config.toml
n_head = 4
warmup_steps = 319
dataset = "wikipedia_en"
MLP neurons of a small language model. Each row is named by its layer, matrix (down: output weights) and neuron, and shows model dimensions 0-95. Each number is 128 + 24 x the weight over its row's rms, rounded and kept within 0 to 255. A neuron's up and down rows have the sign that makes its largest values positive.
A block is one neuron, or neurons of one layer that tend to fire together. Before each block is what it responds to, as a language model described it from the Wikipedia text at the highest values.

Description: Model-designation hyphens. Hyphens in aircraft, tank and weapon designations before the number (C-20, T-70, AK-630), plus interior pieces of multi-part names (Philip the, Texas A).
L4.down53 [130 140 150 126 124 105 154 127  84 128 114 127 173 148 105 162  99 114  98 140 169 127 113 163 117 114 119 151 117 120 126 136 128 120 137 110  55 109 107 127 141 157 155  83 142  97 106 137 158 133 111 118 126 133 150 135 120 176 118  85 103 143 156 138 126 178 109 106 129 108  94 125  83 161 129 112 116 157 112  79 145 113 155 122 111 110 131 142 177 169 155 139 166 141 143 133]
L4.down991 [126 134 136 123 176 118 161 163 104 120  77 108 171 158  94 153  87 179 112 138 105 143 108 155 129 115 124  94 171 133 123  97 125 141 122 146 117 135 105 172 141 116 119 145 125 128  76 114 141 133 133 136 136 135 131 147 108 126  92 126  99 105 112 123 118 110 136  90 115 160 121 117 176 163 162 127 148 145 101 108 156  98 124 124 109 138 118 139 112 143 100 137 121 127 164 152]

Description: Hyphens inside compounds. Hyphens joining two parts of a compound or code, such as Si-C, Tenn-Tom, P-50, Barrow-downs, part-timers; also list-item dashes and mid-word pieces of CJK or Sinhala names.
L2.down141 [116 171  99  84 113 119 137 147 104 111  89 129 100 146 149 122 139 118 166 148 164 112 114 131 131 125 109 162 113 151 153 114 117 119 151  83 103  92 124 133 124 102  87  99 149 108 130 143 116 169 192 149 160 144 102 134 154 109 136 121 141 127 127 120 119 102 158 113 129 131 160 111 167 123 145 100 135 151 151 146 130 147 154 122 129  94 120 118 148 107 104 116 136 137 109 102]
L2.down259 [129 132 157  99 137 128 159 154 110  81  85  69 141 143 154 117 151 135 143 131 173 117 154 143  80  80 115 155 124 151 144 113 160 119 150 134 137 109 164 104 153 152 123  85 129  82 113 116  79 178 132 156 116 116 141 142 137 146 105 128  99 147 104 111  79 122 146 141 116 163 196 106 182 108 158 165 116 151 141 128 118 123 195 128 133 116 118 115 154 134 115 150 113 160 119 130]
L2.down798 [129 121 133 138  81 158 184 159 105 112 192 134 168 106 134  98 160 134 138 132 127 164 146 117 131 123 125 150 103 162 104 119 129 112 147  94 153 102 148 111  93 155 156  80 119 144 136 121 114 152 129  97 183 118 150 128 169 132 130 102 113  95 113 105  89 163 108 112 113 145 114 160  99 183 112 137 117 141 130 104 118  92 105 116 131  82 121 156 146 155 147 119 144 140 117 101]
L2.down946 [128  86 179 141 110 166 194 120  88 128 122 162 145 116  97 126 120 161 110 117 152 169 110 184 128 103 117  84 140 146 185 108 135 143  82 138 165 119 138 170 186 133 118 143 162  93 110 123  98 150 153 129 116 152 125 123 137 116 111  92 136 132 100 176 109 117  93 170 160 117 109 154 177  74  81 130 149 186 158 109 137  96 146 122 131 148  84 130 151  76  63 201 170  97 126  91]

Description: Compound-name and field separators. Punctuation inside structured Wikipedia text that joins or closes a name or field, like slashes (F/A-18, RHI/Hallmark), opening parentheses before dates (Chicago White Sox (2009)), colons, and closing == on headings.
L5.down36 [106 138  86  96 118  82 145 100 156  90 125 176 124  81 166 140 103 127 138 139  78 131  95 119 127 153 162 178 135 120 105 117 132 108 119 121 143  99 122 152 122  91 104 101 114 122 122 104 115 134 146 131 103 124  89 140 126 118 120 120 144 133 141 117 100  69 125  97 157 146 109 113 117 122  93 124 137 111 135  99 113 134 102 171 123 118 134 160 145 121  91 101 113 163 133 140]
L5.down405 [175 138 120 132 126  92 190 136 122 165 147 134 120 131 138 157 130 129 108 118 139 114  97  99 127 125 135 127  99 134 115 127 157 125 148 129  78 148 134 129  98 119 175 120 139 107 122 107 167 150 159 153 110 160 149 144 131 109  99 128  83 160 142 130 174 165 104 112 139 136  95 127 134 101 178 140 165 179 139 100 153 138  94 166 143 171 149 146 170 162 172 127  94 138 194 133]
L5.down412 [130 117 155 120 185  96 175 114 145 128 165  65 144 142 135 106 135 121 146 132 180 136  98 109 146 163 124 134 112 141 150 152  96 139  92 115  99 174 117 135 136 124 120 121 116 133 108 141 128 103 134 160 106  83 123 143 165 104 156 133 126 155 122  82  84 144 120 134 140 160 137 120 168 129 127 134 136 105 120 140  98 127 134 119 131 124 152 127 138 115 107 103 112 164 107 117]
L5.down624 [114 129 143 148 143 129 119 157 144 125 101 146 107 111 137 118 157 168 123 104 145 117 160 126  87 102 103 122 125 152 127 180  94 152 156 152 177 124 139 130 121 106 117 122 136 135  97 131 139 135 107 136 106 149 115 118  94 164 133 109 146 119 137 123 132 114 132 103 138 122 124 104 111 136 118  85 158 161 145 131 133 152 147 134 137 129 131 129 143 153 105 167 127  90 113 153]
L5.down691 [ 92 155 140 159 126 103  79 134 140 122 118 157 142 147  65 139 157 105 137 135  70 136 138 121 141 109  94 146 143  96 135 110 110  86 163 120 118 147 133  83 152 137 103 135 151 150 112 100 111 129 156 153 113  95 139 158 131 117 128 126 113 142 133 107 112 103 123 109  82  78 157 109 162 128 129 137 104 150 127  79  98 168 137 120  93 115 139 103 153 126 130 128 187  84 115 159]
L5.down822 [159 146 181 147 151 115 124 127 112  87 169 116 141 118  98 127 143 128 103 148  92 127 150 124 153 145 128 135  99 122 139 102 106 129 159 155 144 139 132 150 124 118  96 125 140 130 107 109 177 178 124 146 108 139 155 166  87 157 139  86 121 109 125 158 100 122  95 117 113 126 126 117 130 136 149 190 155 152 113  91 108 141 121 151 120  94 150 132 137 176 184 148 109 103 137 122]
L5.down874 [151 129 118 143 115  84 127 111 104 157 156 116 130 137 111 112 139 124 128 138 163 132  83 114 177 167 134  76 170 114 140 144 129  96 113 112 116  98 147 115  91 137 122 118  74 124 144 140 147 117 139 116 124 112 120 123 101  98 115 165  90 155 119 138 127  84 121  91 109 149 133 139 106  95 133 135 131 141  94 143 138 134 107  88 136 137 142  94 140 116 184  88 138 153 148 117]
L5.down1007 [100  93 128 157 127 107 142 147 144 160 154 130 146 121 123 115 155 151 121 154 167 152 100 135 140 114  95  90 147 180 143 100 115 148 124 122 135 140 149 143 134 111 113 168 141 132 132 104 152 116 136 119 119 116  64 103  82 132 131 102 117 131  98 150 140 100  89 141 118 166 118 170 177 118 122 127  97 118 134 145 128 111 120 145  62  91 167 118 129 167 116 151 135 138 167 133]

Description: Hyphens and markup separators. Word-internal hyphens joining compounds (plant-derived, time-series, drug-free), plus heading equals signs and pipe symbols that open wiki table rows.
L5.down73 [139 149 130 135 124 107  69 125 135 152 129 150 106 133 100 126 153 148 135 123 146 126 137 138 107 130 133 102 135  54 142 139 117 136 157 138 127 147 133 105  91 155 156 145 165 134 132 113 112 134 127 123 116 123 115 122 113 149  65 147 113 136  96 131 110 146 121 171 118 141 106 118 103 176 104 142 154 143 107 115 135 110 154 109 172 136 107 104 109 135 131 121 130 122 228 123]
L5.down140 [149 175 129 120 139  84  64  91 139 142 141 121 111 121 139 138 133 152 108 131 146 146 122  92 106 182 126 132 141  45 132 138 146 121 152 137 112 137 135 120 118 180 149 151 154 123 140 120  97 114 135 133  79 105 118  92 174 101  85 134 135 114 136 137  96 104 120 149 146 164 126 136 144 146 127 140 158 154 123 148 153 162 147 158 145 130 151 108 102 160 108 138 126  97 175 141]
L5.down228 [122 138  99  90 128 129 121 170  92 165  78 181 117  80 109 131 186 136 128  87 113 127 158 105 164 170 138 152 129 139 132 108 120 120 139 108 169 122 109 130 128 126 105 144 144 164 121 152  91 100 123  68 151 138 127 119  94 148 114 133 102 185 134 139 146 144 145 147 123  94 102 119 112 187 148 111 117 115 125 112 107 160 132 129 137 111 104 125 152 115  98 111 107 109 179 129]
L5.down325 [133 103  97 142 116 200 111 150 105 147 102  81 101  99 133 110 110 126  79 141 153 117 150 135 112 112 158 158 125  85 148 123 111 108 136 123 133 118 141 117 139 114 160 116 160 161 174 144 130 111 136 133 130 138 128 146 141 147  95 145 149 126  87 106 132 160 141 132 122 137  99  75 137 103 101 114 120 126 135 159 144 164 144 131 154 149 140 111 124 177 127 111 132 149 122 167]
L5.down505 [112 123 176 144 134 105  98  93 113 127 160 143 125 116 121 140 155 138 153 127 140 133 110 118 105 149 129  61 137 126 151 145 134 140 157 149 103 122 125 119 132 146 151 134 119 154 111 167 143 108 105  96 126  98 129 116  97 157 110 120 134 139 141 155  95 129  77 120 146 156 122 113 137 140 153 113 105 150  67 125 128 109 194  78 103 156 134 143 100 128  90 124 143 142 191 119]
L5.down566 [129  88 114 158 116 129 126 132 102 136 182 124  91 146 170 149 163 121 100 124 128 182  93 129 143 161 119 162 113  89 108 117 128 139 159 118 167 141 160 103  87 129 131  78 172 115 149 164  89 147 152 147 118 140 140 107 107 169 109 140 102 115 117 107 125 116 141 166 111 158 112  83 120 158  96 107  85 159  88 117 131 147 140 135 162 116 137 149 142 107 130  88 130  97 172 102]
L5.down583 [ 87  96  99 132 143 133 113  95 137 132 151 162 103 123 162 121 156 122 139 107 128 108 119 145 112 112  69 155 129 131 159 115 141 109 122 156 132 105 116 110 108 160 183 140 135 141 174 151 122 112 196 138 129 115  55 155 133 141 141  94 156 154 106 117  52 162  74 150 118  81 115 147  68 124 152 127 103 146 124 104 117 130 129 151 153 130 113  99 149 127 120  84  97 164 146  84]
L5.down990 [126 146 146 122 142 157 163 133 142 131 121 138 187 116 119 143  95 152 125 126 109  92 160 128 153 137 129  94 159 114 131 113 107 133 104 153 103 126 107 136 102 123 115 143 155 126 155 155 111 104 117 111 117 141 101 108 147 142 133 113 109 166  97 112 121 105  79 135  91 142 131 131 112 124 156 144  60 137  73 147 119 125 100  84 141 110 117 141  98 155  78 153 140 144 139 125]

Description: Wiki section-heading markers. Equals-sign heading markers (==, ===) in Wikipedia text, chiefly the closing marker after a title such as History, Background, Career statistics, also opening ones.
L2.down235 [144  98 154 110 149  92 178  97 125 111 129 164 149 127 111 100 147 120 125  73 124 198 105 116 107 100 113  94 117 138 163 144 142 148 205 140 133 133 103 144 123 148 148 154 147 163 127 139 131 144 146 147 135 119 106 171 137 131  63 143 135 155 163 137 169 109 135  98 107 141  78 138  99 108 144 130 127 146 110 111 106 176 159 148 193 149 126 135 134  93 134 115 123 128 128 110]
L2.down346 [110 150 130 125 133 118 196 131 124 119 157 134 126  83 126 131 133 133 154 104 141 146 139 177 142 110 130 104 133 140 150 152 148 101 105 134 107 156 128 130 116 109 147 160 142 137 123 124 102 144 124 130  93 112 104 127 138 126 111 104 117 156 185 159 134 140 148  83 144 114 180 166 139 149 131 139 110 110  89 120 135 148 107 120 105 118  93 146 154 124 143 119 139 101 141 113]
L2.down504 [111 130 147 131  90 120 198 134 104 134  88  69 121 129 158 154 145 115  84 108 164 159 103  80 181 102 153 120 124 148 155 146 118 127 161 121 138 172 133 164 101 107 155 177 137 121 121  98 133 123 133 144 167 108 130 149 140 147 108 130 134 146 132 146 131 111 159  89 104 111 120 110 126 137 128 118 167 124  88 136 127 121 165 110 115 114 135 149 132  97  82 133 101 124 105 140]
L2.down765 [148 110 170 135 126 129 191 136 153 128 129 142 128 129 105 137 108 105 137 111 139  97  85 123 141 163 106 114 119 122 120 101 109 108 140 157 183 124 141 145 131  82 147  99  99 138 136  75 113 136 124  92 131  87 127  69 118 106  78 124 130 129 142 115 153 131 123  82 138 112 112 117 112 135 122 104 107 147 133 125 126  98 115 100 126 122 147  75 126 137 180 142 140 140 130 155]

Description: Space before year. The space token right before a four-digit year or century, after a month, day-comma, or "in"/"the late", e.g. "April 1987", "In 1750".
L5.down194 [116  92 158 145  99 157 123 140 121 116 125 142 108  90 135 165 157 181  92 110 101 102 131 151 125 178 133  82 123 149 145 157 117 113 166 129 115 102 155 102 144  53  64 116 135 140 107 119  85 117 136 104 114 101 156 155 161 144 140 148 154 145 139 133 115 120 136 159 128 114 108 110 119  84 112 167 119 134 148 155 124 125 146 129 134 134 151 159  93 128 100 158 152 113 159 151]
L5.down432 [127 138 133 125 116 124 255  95 104 112 150 162  96 132 153 111 106 117 124 114 100 107 105 124 107 110 115 154 106 176 157 135 112 137 162  93 133 143 127 114 133 108 132 112  89 107 140 131 148 139  93 121 132 110 165 118 119  97 147 147  95 151 133 126 160 158 131 104 139  93 123 132 125 122 130 124  88 144 163 133 116 107 120 136 139 170 146  95 136 156 131 142 123 146 132 139]
L5.down504 [164  76 143 183 135 115 121 108 110 123 142 128 147 181 118 134 115  77 132  94 170 134  98 121 135 135 153  83 126 200 148 112 115 187 125 119  68 123 142 133 115 144 148 114 169 110 129 166 139 117 114 124 163 140  95 126 116 137 126 120 143 139 115 140 151 128 104 106 142 139 132 116 132 102 164 143  99 124 111 100 136 101 157 135  92 106 135 133 137 129 163 140  81 154 182 158]
L5.down677 [114 129 121 113 169 128 189 131 151 165  96 122 145 131 144 127 155 108 139 140 136  82 121 130 105 125 140 136 130 149 125 139 102 107 135 160 140 153 131 134 115 161 174  92 134 147 105 111 102 164 171 140 141 165 140 132 125 112  89 119 111 159 138 121 115  98 106 144 125 101 118 120  86 113 157 157 139 178 104 109 125 103 147 123 149 120 151 150 135 112 168  81 181 141 133 180]
L5.down756 [ 83 169 185 123 145 147 151 135  96 149 138 107 108 146  92 132 104 113 121 168 132 138 100 136 135 156 125 100 115 117 119 109 155 182 148 146 110 135 152 144  74 146 112 138 105 159 130 105 128 135 106 122 171  92 138 142 121 104  35 139 120 119 122 127 149 143 108 138  99  91 153 100 129  98 107 131 102 148 116  95 147 159 143  89 119 120 150 118 136 136 117 114 130 149 125 195]
L5.down887 [163 154 142  94 123 112 144  82 197 146 149 174 117 138 120 115 100 120 111 101 121 132 125 126  89 118 129 116 128 126  80 107 112 100  86 143 135 167 108 148 175 114 133 136 106 157 122 107 121 128  92 163 141 130 123 151 139 131 111 143 130 155 126 148 114 163 109  78 125 137 171 113  98 162 128 131 154 151 130 106 142 118 136 134 138 134 153 113 124 128 113 140 123 106 109  79]
L5.down895 [132  68 142 165 142 139 113 130 120 109 163 150 132 157 186 157 142 143 125 106 152 107 103 123 120 125 142 133 128 158 122  94 128 132 132 100  86 122 152 140 101 115 137 144 130 145 146 145 134 107 104 119 137 110 116 100 119 141 129 132 126 144 123  98 133 147 126 144 142 118 148 124  82 104 148 145 102 142 131 119 106  95 137 163 123 127 162 140 124 127 108 134  79 133 134 151]
L5.down943 [115  48  71 176 131 128  89 137 139 117 131 135 109 141 169  54 153  94 130 124 108 105 101 102 127 130 168 129 101 105 152 115 133 122 141 135 106 137 178 142 121 121 167 121 187 121 160 127 132 104 114 120 145 135 113 111  99 125 128 165 139 120 125 128 135 116 133 116 134 110 137 147 140 119 117 164 122 146  97 167 118 129 134 130  88 119 158 125 152 112 127 113 111 142 173 157]

Description: Year final digit. The last digit of four-digit years in dates and ranges, such as 1945–197'2', born 157'2', until 196'6', especially closing death years.
L4.down225 [185 151 130 158 132 179  97 156 181 120 133 135 106 156 133 131 180 132 132 175  85 126 122  80 128 168 140 118 102 138 121 105 163 152 103 134  80 127  92 126 125 177 167 125 149 138 143  86 118 109 136 143 138 116  81 125 112  86 127 131 135 140 119 135 127 132 112 115 123 143 110 100 150 117 160 121 140 105 120 121 108 131 142 159 108 111 132 106 117 118  93 172 145 174 132 114]
L4.down1021 [171 146 122 141 155 104 132  95 163 115 139 138 127 110 133 195 162 148 106 153 107 161 122 120 147 142 139  92 138 137 122 128 122 111 107 144 115 145 127 128 114 141  96 168 115 172 139 102 167 137 131 141 121  75 122 159 140 114 124 119 144 124 110 151 123  81 144  99 120 105  90 109 143 125 152 116 124 152 112 125 131 145 120 122  97 111 168 147 123 119  99 166 109 130 122 131]

Description: Section heading closers. Closing == or === marks that end a Wikipedia section heading, as in ==Career==, == Filmography ==, ==Climate==; weakly, some sentence-final periods and table header cells.
L4.down375 [167 135 184 144 115  61 164 128 127 114 163 186 101 120 130 122 161 134 131 102  97 145 118 161 173 142 134 155 102 160 121 130 135  92 135 134 159 164 136  99 132 118 148  90  76 124 135  94 113 113  90 117 163 125 144  92 143  92 119 148 134  58  95 124 140 123 143 123 114 158 124 137 125 144 154 130  94 148 153 124 108  94 132  79 167 111 131 123 129 153 104 119 101 118 111 133]
L4.down493 [142 186 160 114 135 100 219 118 106 146 140 128 121 103 157 136 143 136 134  99 116 144  87 125 133 138  99 175 135 137 106 145  71 134 131 122 118 152 119 124 116 111 165 143 135 127 134 126 129 117 126 115 100 121 110 147 133 106  86 128 109 112 156 158 112 157 124 127 120 128 148 131 175 118 127 157 122 149 106 106 143  86 132 108 108 125 111 111 118  92 142 107 123 119 102 133]

Description: Year completion in biographies. Final digit of a birth year, or the comma right after a date, opening a biographical sentence or section (198'3', 2018','), plus verb particles like signed for, take place.
L5.down219 [ 95  90  98 148 135 131 124 166 113 144  94 161 137 106 106 142 125 131 124  72 120 143 133 128  88 140  94 136 128 106 107 128  91 136 139 105 143 126 147 135 119 114 104 121 148  95 129 142 111 118 139 103 169 132 113 115 116 159  95  71 101 131 117 122 124 118 118 154  82 101 157 115  87 140 110 152  78 143 119 148 110 137 137 139 123 106  82 142 128 106 128 160 179 134 119 137]
L5.down328 [159  82  98  95 114 159 176 135 154 149  84 142 155 123  91 142 106 115 157 100 101 122 138 145 120 112 129 115 103 225 160 145 130 140 145 150 146 184 106 120 122 120  94 114 130  88 127 139 121 177 109 109 128 190 114  97 153 134 107 123 123 141 145  66 137 129 125 165 141 124 161 155 132 136 127 176  96 113 101 174 122 135 104 103  87 146  97  96 102 124 141 138 111 129 103 113]
L5.down479 [121 154 120 126 112 130 131 104 143 116 123 106 159 145 142 108  72 117 194  79 112 145 150 153 174 114 142 192  99  82 143 146 127 168 139 147 158 149 110 118 148 124 102 126 175 144 127 181 156 113 163 129 129 132 166 134 156 171 143 136 121 101 131 111 108 113 121 126 125 103 126 146 128  84 115  77 109 128 144 112 129 145 151 153 118 192 171 156 159 147 117 130 120 123 171 153]
L5.down635 [123 166 109 137 128 127 126 138  89 169 126 110 117 145 146 149 158 118 130 116  98 166  88 110 124 156 119  99 152 161 111 153 154 160 157 146 125 133 104 128 147 140 124 119 176 158 126 140  78 161 102 148 126 131 122 120 133  81 105 103 126 121 120 168 120 138 119 100 139 160 121 131 159  94 118 142  95 140 102 138 152 116  95  79 147 118 115 127 124 125 162 178 163 120  87 157]
L5.down679 [123 176 115  98 171 119 103 129 151 107 141 141 182 134 150 159 114 163 142 119 144 147 126 113 124  96  97 142 155  87 134 126 159 118 106  78 113 133  83 163 143 122 134 162 127 143 126 116 134  75 133 130 127 179 103 145 122 118 132 143 153 116 137 158 139 124 116 136 155 139 138 152 124 125 116 112 175 185 162 155 124 119 124 106 129 162 123 144 133 110 130  90 136 131 116 153]
L5.down696 [120  95 123 119 110 134  93  92  97 153 124 175 164 129 116 133 105 103 151 129  79 131 134 123 111 147 118 135  95 149 109 117 151 101 153  87 113 121 103 119 120 129 119 127 129 175 132 138 101 140 175 143 143 137 144 175 135 150 145 122 104 139 145 122 122  92  63 140 134 125 145 118  99 108  79  79 113 136 108 123 121  85 112 114 125 105 125 190 132  95 116 159  89 118 115 137]
L5.down810 [ 90 149 118 145 142 117 100 142 127 163  95 129 132 150 122 113 172 145  90 105 149  74 169  86 110  93 119  90 159  87 160 136 146 130 128 122  91 138 148 124  79 102 147 131 157  93 105 133 120  96 126 136  73 180 123 145 135 169 128 153 112 130  72 154 135 129  86 106 101 119 120 104 117 151 108 157 164  89 141 126 149 117 142 163 111 109 141 122 123 158 119 128  58 138 123 153]
L5.down1003 [128 130 142 127 160 102 133 149  82 114 101 160 158 132 142 176 133 155 141 105 106 109 122 113 116  95 135 132 179 134 124 123 155 104 121 112 146 114 139 147 127 147 129 154 145 128 111 140 125 174 150 133 126 161 118 135 129 150 128  96 127 111 103 129 145 108 145 155 124 100 112 122 152 144 122 139 122 112 144 157 113 150 112 154  86 142  98 101 136 110 132 100  91 157 174 165]

Description: Year digits and heading marks. Inner digits of numbers, especially the third digit of birth years (19·8·6) and coordinates, plus closing == of section headings and |, : separators.
L2.down173 [126 107 138 125  94 137 157 117 145 129 146 143 146  96 154 132 176 120  88 110 132 152  77 103 148 108 131 117 142  99 150 137 139 147 140 150 128 152 106 127 136  88 119  97 172  95 166 117 137 103 153 147 124 119 126 180 110 142  37 131 130 156 138 157 119  88 141 125 120 137 100 145 101 128 126 108 154 162  97 160 107 123 132  96 124 133 145 147 163 133  81 151 173 133 129 137]
L2.down253 [114 127 132 103 121 180 103 130 173 109 105  95 111 157 150  93 131 102 107 144 134 128 157 122 115 144 133 131 119 108 142 155 121 125 146 149 116 154 117 108 100 119 142 106 130 126 144 144 134 128 145 126 101 154 106 173 126 115 111 131  98 104 101 166 148 143 131  92 109 110 131 143 121 116 136 168 113 114 160 154 122 141 121 160 141 139 105  87 131 140 109 137 130 128 105 119]
L2.down344 [ 78 183 110 125 141 157 102  93 144 137 139 167 124 142 110 117  91 156 146 131 117 109 108 122 128 164 162  85 104 165 138 107 118 129 123 162 174 125 171 135 157 115 132 137 107 120 111 132 155 112 131 117 144 167 141 146 127 146 137 124 155 133 136 124 117  88 153 115 156 120 160 139 117 117  93 103 155 123 151 139 122 158 108 128 158 138  90 194 132  96 129 159 109 128 153 146]
L2.down513 [170 117 141 119 113  81 104 125 106  91  97 130 113 163 123 129 112 106 139 187 117 149  99 120 127 114 114 158 170 109 110  94 130 131 147  75 142 158 115 142 138 129 161 132  88 103 105 146 162  89 123 103 120 169 132 130 105 111 152 166 122 127 123 136 162 136 129 105 125 112 114 124 128 158 110 114 154 104 103 135  55 146 124 139 126 173 122  97  97 167 129 146 130  89  98 153]